python train.py --n_layer=11 --d_model=384 --n_head=3 --n_kv_head=3 --head_dim=128 --d_mlp=1536 --vocab_size=2048 --activation="squared_relu" --norm="layernorm" --norm_place="pre" --norm_eps=1e-05 --positions="rope" --rope_base=10000.0 --rope_fraction=0.5 --qk_norm=false --attn_scale=0.0884 --bias="none" --tie_embeddings=false --parallel_block=false --init="uniform" --init_std_qkv=0.0281 --init_std_o=0.0 --init_std_up=0.0281 --init_std_down=0.0 --optimizer="adamw" --lr=0.0015 --lr_mult_qkv=0.4 --beta1=0.95 --beta2=0.98 --lr_head=0.00447 --warmup_steps=335 --schedule="wsd" --decay_fraction=0.814 --decay_shape="sqrt" --final_lr_fraction=0.05 --batch_tokens=65536 --seq_len=768 --doc_mask=true --train_tokens=449600000 --steps=6861 --dataset="wikipedia_en"
MLP neurons of a small language model. Each row is named by its layer, matrix (up: input weights) and neuron, and shows model dimensions 256-383. Each number is 128 + 32 x the weight over its row's rms, rounded and kept within 0 to 255. Numbers have three digits each.
A block is one neuron, or neurons of one layer that tend to fire together. After each block is what it responds to, as a language model described it from the Wikipedia text at the highest values.

L6.up547:145052130059137074138091096116108171150173153095130147123108127159100154146125000156130173132086172119176144127180123118148116142125105138135116114133172106180127192121149113089123108154140071124103100138102086134148130102063175109114131168088109194084186125119124120084092127128127122136132110097186151143111124082123137121139180157158090129128166134091067120120199141139092115115122
Description: Short subword pieces in the middle of proper names, often foreign and right after an initial S, such as S-wa-inson, Kaga-wa, Mits-u-i.

L6.up313:154110142092129123060095123074133157131138153164092135157118127148101056104103093095100205107150114134145137104145047128145139193092174097127112152110142134099115159121161105160149180167103145132090182109142168110113159163084153113097109168097098102172114114057162157154144167187137119121190085123150122195068118143180144149148168148068140122166154158099148046123151155129156129091157
Description: Separator punctuation, mostly table pipes, also colons, semicolons and commas, that closes a name or title cell in tables and lists, such as Panda |, Limp Bizkit |, 2023: Ariane Louis-Seize;.

L7.up510:105141129040174098129111123127060148116158072116088174140115170159107132085100123126152138156117116126122167122146103191172112144153100158106153151145150110148068110151173167117119129106108123097147136131174135124135133211184115192089106182117133172107111136147106105122152104128165164143116155140132134097125196108176119168120173114068126140106185092113128142107123094092098156116146
L7.up513:143102112129047182107124148055100124128066127136013181154121122129154158089128154238142132169134072100114128112189160109101155134165122161155080117121116084165113141123134060182080172151097181188124140144149100164114121161077136220150107130148149174156144108116099086100174137102180127132149095142166118139160100102165168131119133149074101117133158104131154089176107140163104166119164
L7.up686:100104186056133094083067094124161169109108114148090190130139133117129091076083128132135142148184106139135098063096078140090088176067084162102100121113121094181117086129210087089112114076107192088114150124112145177134110157139092174124167183067129175125144107105162140114089127152118162101140128149093101170144162163136107135082148109068095142155112133119192111119066137126130138130165
L7.up835:107079172089108168149090100133109132137154079091060197145090163108112094057094105131093127150100119102140185111125163153143132170159135195172125121181131111154122081173188072158097063141167127076122121155103110126146154092089067236073151146127123162175131115071098080168141115121142112154143106137175141166171102121190131123124108122074136122129175095152109190070140101101087130123137
L7.up904:115100114142127103135088025135084158132116117132004161103088157085126089053142087096139106083086085160111130111146099147079074122135093167108112159174124129124128095173156155119104092170113130173124144126147139141099153131139144178094107219147118193173118132097080044124126114105136137123128110154244123093166090160134112159178157103108097134107184075134139166090160136040105145116160
L7.up964:130084114092126177136146159119072150134087123155082138132180103157138139035117104126110118130152139109140123132213178139132059128155107130182107090089107118143085122117151174153159158084090152121087132093134110202079136135183143195127135186167156126195126089118149102165179127166124203160180093139163138167144147120144102198168151129098093117127149084064058017099148155121114170093089
L7.up1059:107140149135114097074105030125054128155155095076059117125110113162121114095095102107125142076113109165171126068180130168111120111097101173121055094141172105105107155153126128152141176155180142198092153132114151144103125142073165217126135162107155132148115070099073065132101156087212089058119067157159138154192115152201089150118175115086149116171221130116072124126182183103110178130131
L7.up1267:124123110070138161038154122081111127152200073101045132118150139125144119119130146140112156099143106072137122100178128082121093102110166185153102113124164135155135143146146086122191140164109113188124167114083153097138114152153193248083131143090148095136124100153145156117069116144183129103135122135123095056186096130151091068133174100127160089096163108114140077106201143178121091147149
Description: Final pieces that complete a verb split across tokens, such as rescu|e, underst|and, shoot|ing or rank|ed, usually before its object.

L2.up134:139049130123129107169062129149084131125144151087114138134159129167105189157099144156140166135095131143107097128178121151157119113159195136166140092110106081092158149119157135107164109092144131138198088109138154092103110127082122128149166204107129128091131122155118110108114129142085093144127133109138119101123124101107130092087154080139063086122156132079085163127111125091105139090110
L2.up327:112144151108144144138142148138175135127162153116103073115102067148111106144130140077117171140131140149119119099184126191109138118139186099141098121153105215121181139105120132196103128111099140174157190078094166107069061105151132130156126207111170084144161192088147134151087144119135124116114111166134127159150107150141119181153190137057141110185114176097070062092194126140111056101179
L2.up621:098152124121109093110139104139100192090096147135056170142126121165054117163123155098151137166165167120118102114114169074109109145118187112164113145088138167108127159154121136119175102145156127090153117061123123096122111133065178151077079117090170183156131114113114084185135178144119075170150214130166112116107107050205168083137140168132113119127201112107079054118132097095107153128128
L2.up681:162081158114137152084114111095062175100145123114155184255134081143088087129102130052138111161133137046161098082089150084110032121111172102142116130084130137156141140181156078124139092122159172128110143124106152160118115168082153185125189120121034139129145079121151074150126135148122126114116136106135095129165116101146137121108127128130135114116118107078137117127125078110100166098113
L2.up872:138105086135155077128138114118131148100172153125132133182128153187074080099111157112100173106131146133124102108226109146121136112110195180152102141135084109164110150122153133110129152097153147092095164134143139077071102135126198111147133117138141117148096116167195163076099149123155154113124131142140156122113127077137131088142165089142063133151180161078113108105149115079114179106110
L2.up1093:119101136113150067109090097129130129153112165131142147143123096126031110067157163086141150194175114154159074099076141152232104126146154078121180147131106135144125105093191173120122150130083195081138161130125163183135143081070156121111099186119109119139113049147124132096095132147067133128114099137204112131119149126128080194136119125129160167106125115115156118148163112110092165149151
L2.up1109:146120134135124082130096159079076188133116086149137107186150062117099102129115135136120146081178181103093114112144130125066110150085155169167101130122134111097108206148114053122145152102112155093097148126114072136126059152077197133152183103140113125100171091096208124147149138168127096161143137129104154138123119096140192134114139118122121100118108158095089130137134140162127158171106
L2.up1341:103113130124159083107140125116079133082127094121166055142105113141045075093160096136121120147149113062198180129105179130128101138096183154166107150100135128122100129148167123155149134115196212166113132159056101134169130157105161141102164120130126096143144088141188067156155135161112155191169116079135125109155201109146111126109127137144135144135120072102090060150154068105114146052125
Description: Pieces like of/for that may open a longer word (offer, often, offensive, forced, Força), plus "as of" dates and table pipes after names.

L7.up117:079162186112114142177161091090168188107152112120091119117182059144110202103174111166163081060224147124156174174123150159131181177129153128136115111103122178135120186131159142181175154096115107098139138143105096140123095148066141153120188111125183146139140040133133153168130140133096176185209100123123125133099150092170233161091176132165110125112177095132144086129116107110097127101169
L7.up126:126156144117140142133131088105164162126153137106151099176161022131119176097140105130149143102174152044184186099193173154142156154127095157118096131131117115087108155118111087139128083171164232142116128182159079118093142081097166140129192073042126108152174142124174104117174138125163122166201115130141151169114128071149129141093138108089093200097113190064142128097163135127156147137110
L7.up432:116142125059102113153086040104085196162150154118129093125109108114125131104221133186137106095132118023173141132106105143142096164169115102180112121114154112125132080094145167147192119132142139139091160085144153125146107149115170178123110100134160140206121166150105040079115121124178133124169180119138137140125118130224166155123168099168134111102189076059125144125116105107109154082185
L7.up708:119119077099095156180147167091109132083115152091119111110141113128132146126090043190095110090137142071168097098080188142146173153114138137155155116090129105124047124128087081099150114162146157131140109158149156202107131137156122143112175104111146095149196117123109066080127105113153125076167139103196095085060112137107141129108162157148115154164162107188157146098102125152099112116210
L7.up887:033156119124146091124117062124045146164111111108148140166185137107103077122132190104167142076139164093204129084123088116119121143122124096098131102124160137129104131140103201101151088094150128114174070113134080107134129180127071181148148118106105125131211127177105111117143110154172186172161135145130090152093165144096141105091112133112085171207169149151154140135166108133117124096176
L7.up941:118130134116101157155133113097139160170142105103128089174122106097054097133119139068131123117149133075159133138144166175122096181150101145121133111133103203068161115156100093160200120111179196116138084161106124151122100095165054157101136121098083127174208089134151145106096117171214102166164187140115140164118129051143146168125136097143155153129114140115149126138091099108142103143186
L7.up1290:158104112173122148144140141107130174154152076104144128127171125113149103142111123107137155119106141070129106101136155089129133170158139226131114132142174120119081144133113082105131122129182169158101153141079078099104097125084088132129123071118101091197150150153159145117166127161150101184147204159121134105169137102142158135134124139088113124179097119166096076127160112146127155097149
L7.up1532:037129101121117046137141087122122162138113182123098101150124132127084169085160112131146109114117155119134142129139160180143132139135124092123165135125135160068145104142129101109128169105139089081111092156134117158134158140121140115065161114138131144127163089139147113157132080180155142189117142100108082115158131130164151093059097141074118157123183161142081182152132050174137097125136
Description: Tokens right before a year or census mention in geographic and population text, such as of in As of 2019, 20 in Population (2021), the in According to the; weaker scattered cases.

L2.up52:136074119108148036109069137114093087145119121139102173134105170164085194063164043080155122068135118066159127142090149074173168127098088106109171131116124108158138145189156193122100123151184135106131115085121155139160127144129091110124085137117106193141120102185149105119117164101134182161103143108147128026157127090176097077150148170095088080115080084106157105140109143172140120066104
L2.up418:144131074097148102161157124136138128138107105114099119100133119129116135132119153103115198104152151111218117141111104145137134144138120100172077123157121204150073094107165120161142133087106196124105093081107137190110133124175115117134082182054130133056130079131136090146132129103121162165094180112117105112100119093134128123092146140152124146150155049128047155068158127138089154129133
L2.up432:132158110072117080106072105131111110142170125151089119095145124093145122035150088098119147151144153067173124111161140228091084102168140123113141135166115101174112133089179148140150180125129146130166090204132128110119128143139140138117102137107137159106100191115153081110158175124167107111167104067146136111106169127122129148098155114130088129153164145187068134106207114090109125129138
L2.up548:149152150056124119119103030060115109127132161132113163109115121135113092115124149142150211087098146102110081102165151090188076141149139107152128125100145100146154120179122095178101147143151074123119128095165099143120131113156113114185098138064091139108116164119145131134149151159122191158097118165218158131138088120140123200066146122134085165204129139152037072100095131108148158073160
L2.up605:119126092082079101133172062083174141131089117122116167128203102137068175090128134127142124116177091099182213110096110129184152110134095140104120102109103112188094070139147086113148118136152201119089150171108194169110139133084131154048127156136127201116176142149142104132125113109145128126115201078206122136126142128151169137125116139103102159176116121129161214114160154135118112151167
L2.up884:154157129067111077096092077083107129092146085120107147097125133147106112151138108111099185157174074105159145104124158180183135117117111132154137111110157140125113141143094128124138180164096116137108105127153172165189131170116100112133159148096128157081105128175157092124147148118126138123148175130124131096144119072125139134031180098154104116138142137103163131119136112164091140128123
L2.up1194:074104160072149159105110102105124161132147164147077117134127146110072078124217131155127191076171099077109099147121152112106122181149122100130122106091127132164156108132091078130142086152099071093142092132128098150104154132151135130128161096049147151136123152106128147136178160125102121145139173078224139147198110091145147148125149149181092155150142144148126112143093146143136166104117
L2.up1514:113121108077109111142124128131149179133134165098127154133123125091023068147079137125126188152192098130148124059138153135167142154103142119187154093133101103180052125135177091134145114120121115131090070153141085109146124142059092126147218128047149140110116134125130126116186120135129099108116138150202170096108134070124176099137155123118123165138120160111075095126126144130120148145180
Description: Word-ending pieces split off after a preceding piece ending in s or another letter, like -ing, -ed, -es, -wa in compris|ing, cross|ed, Otta|wa.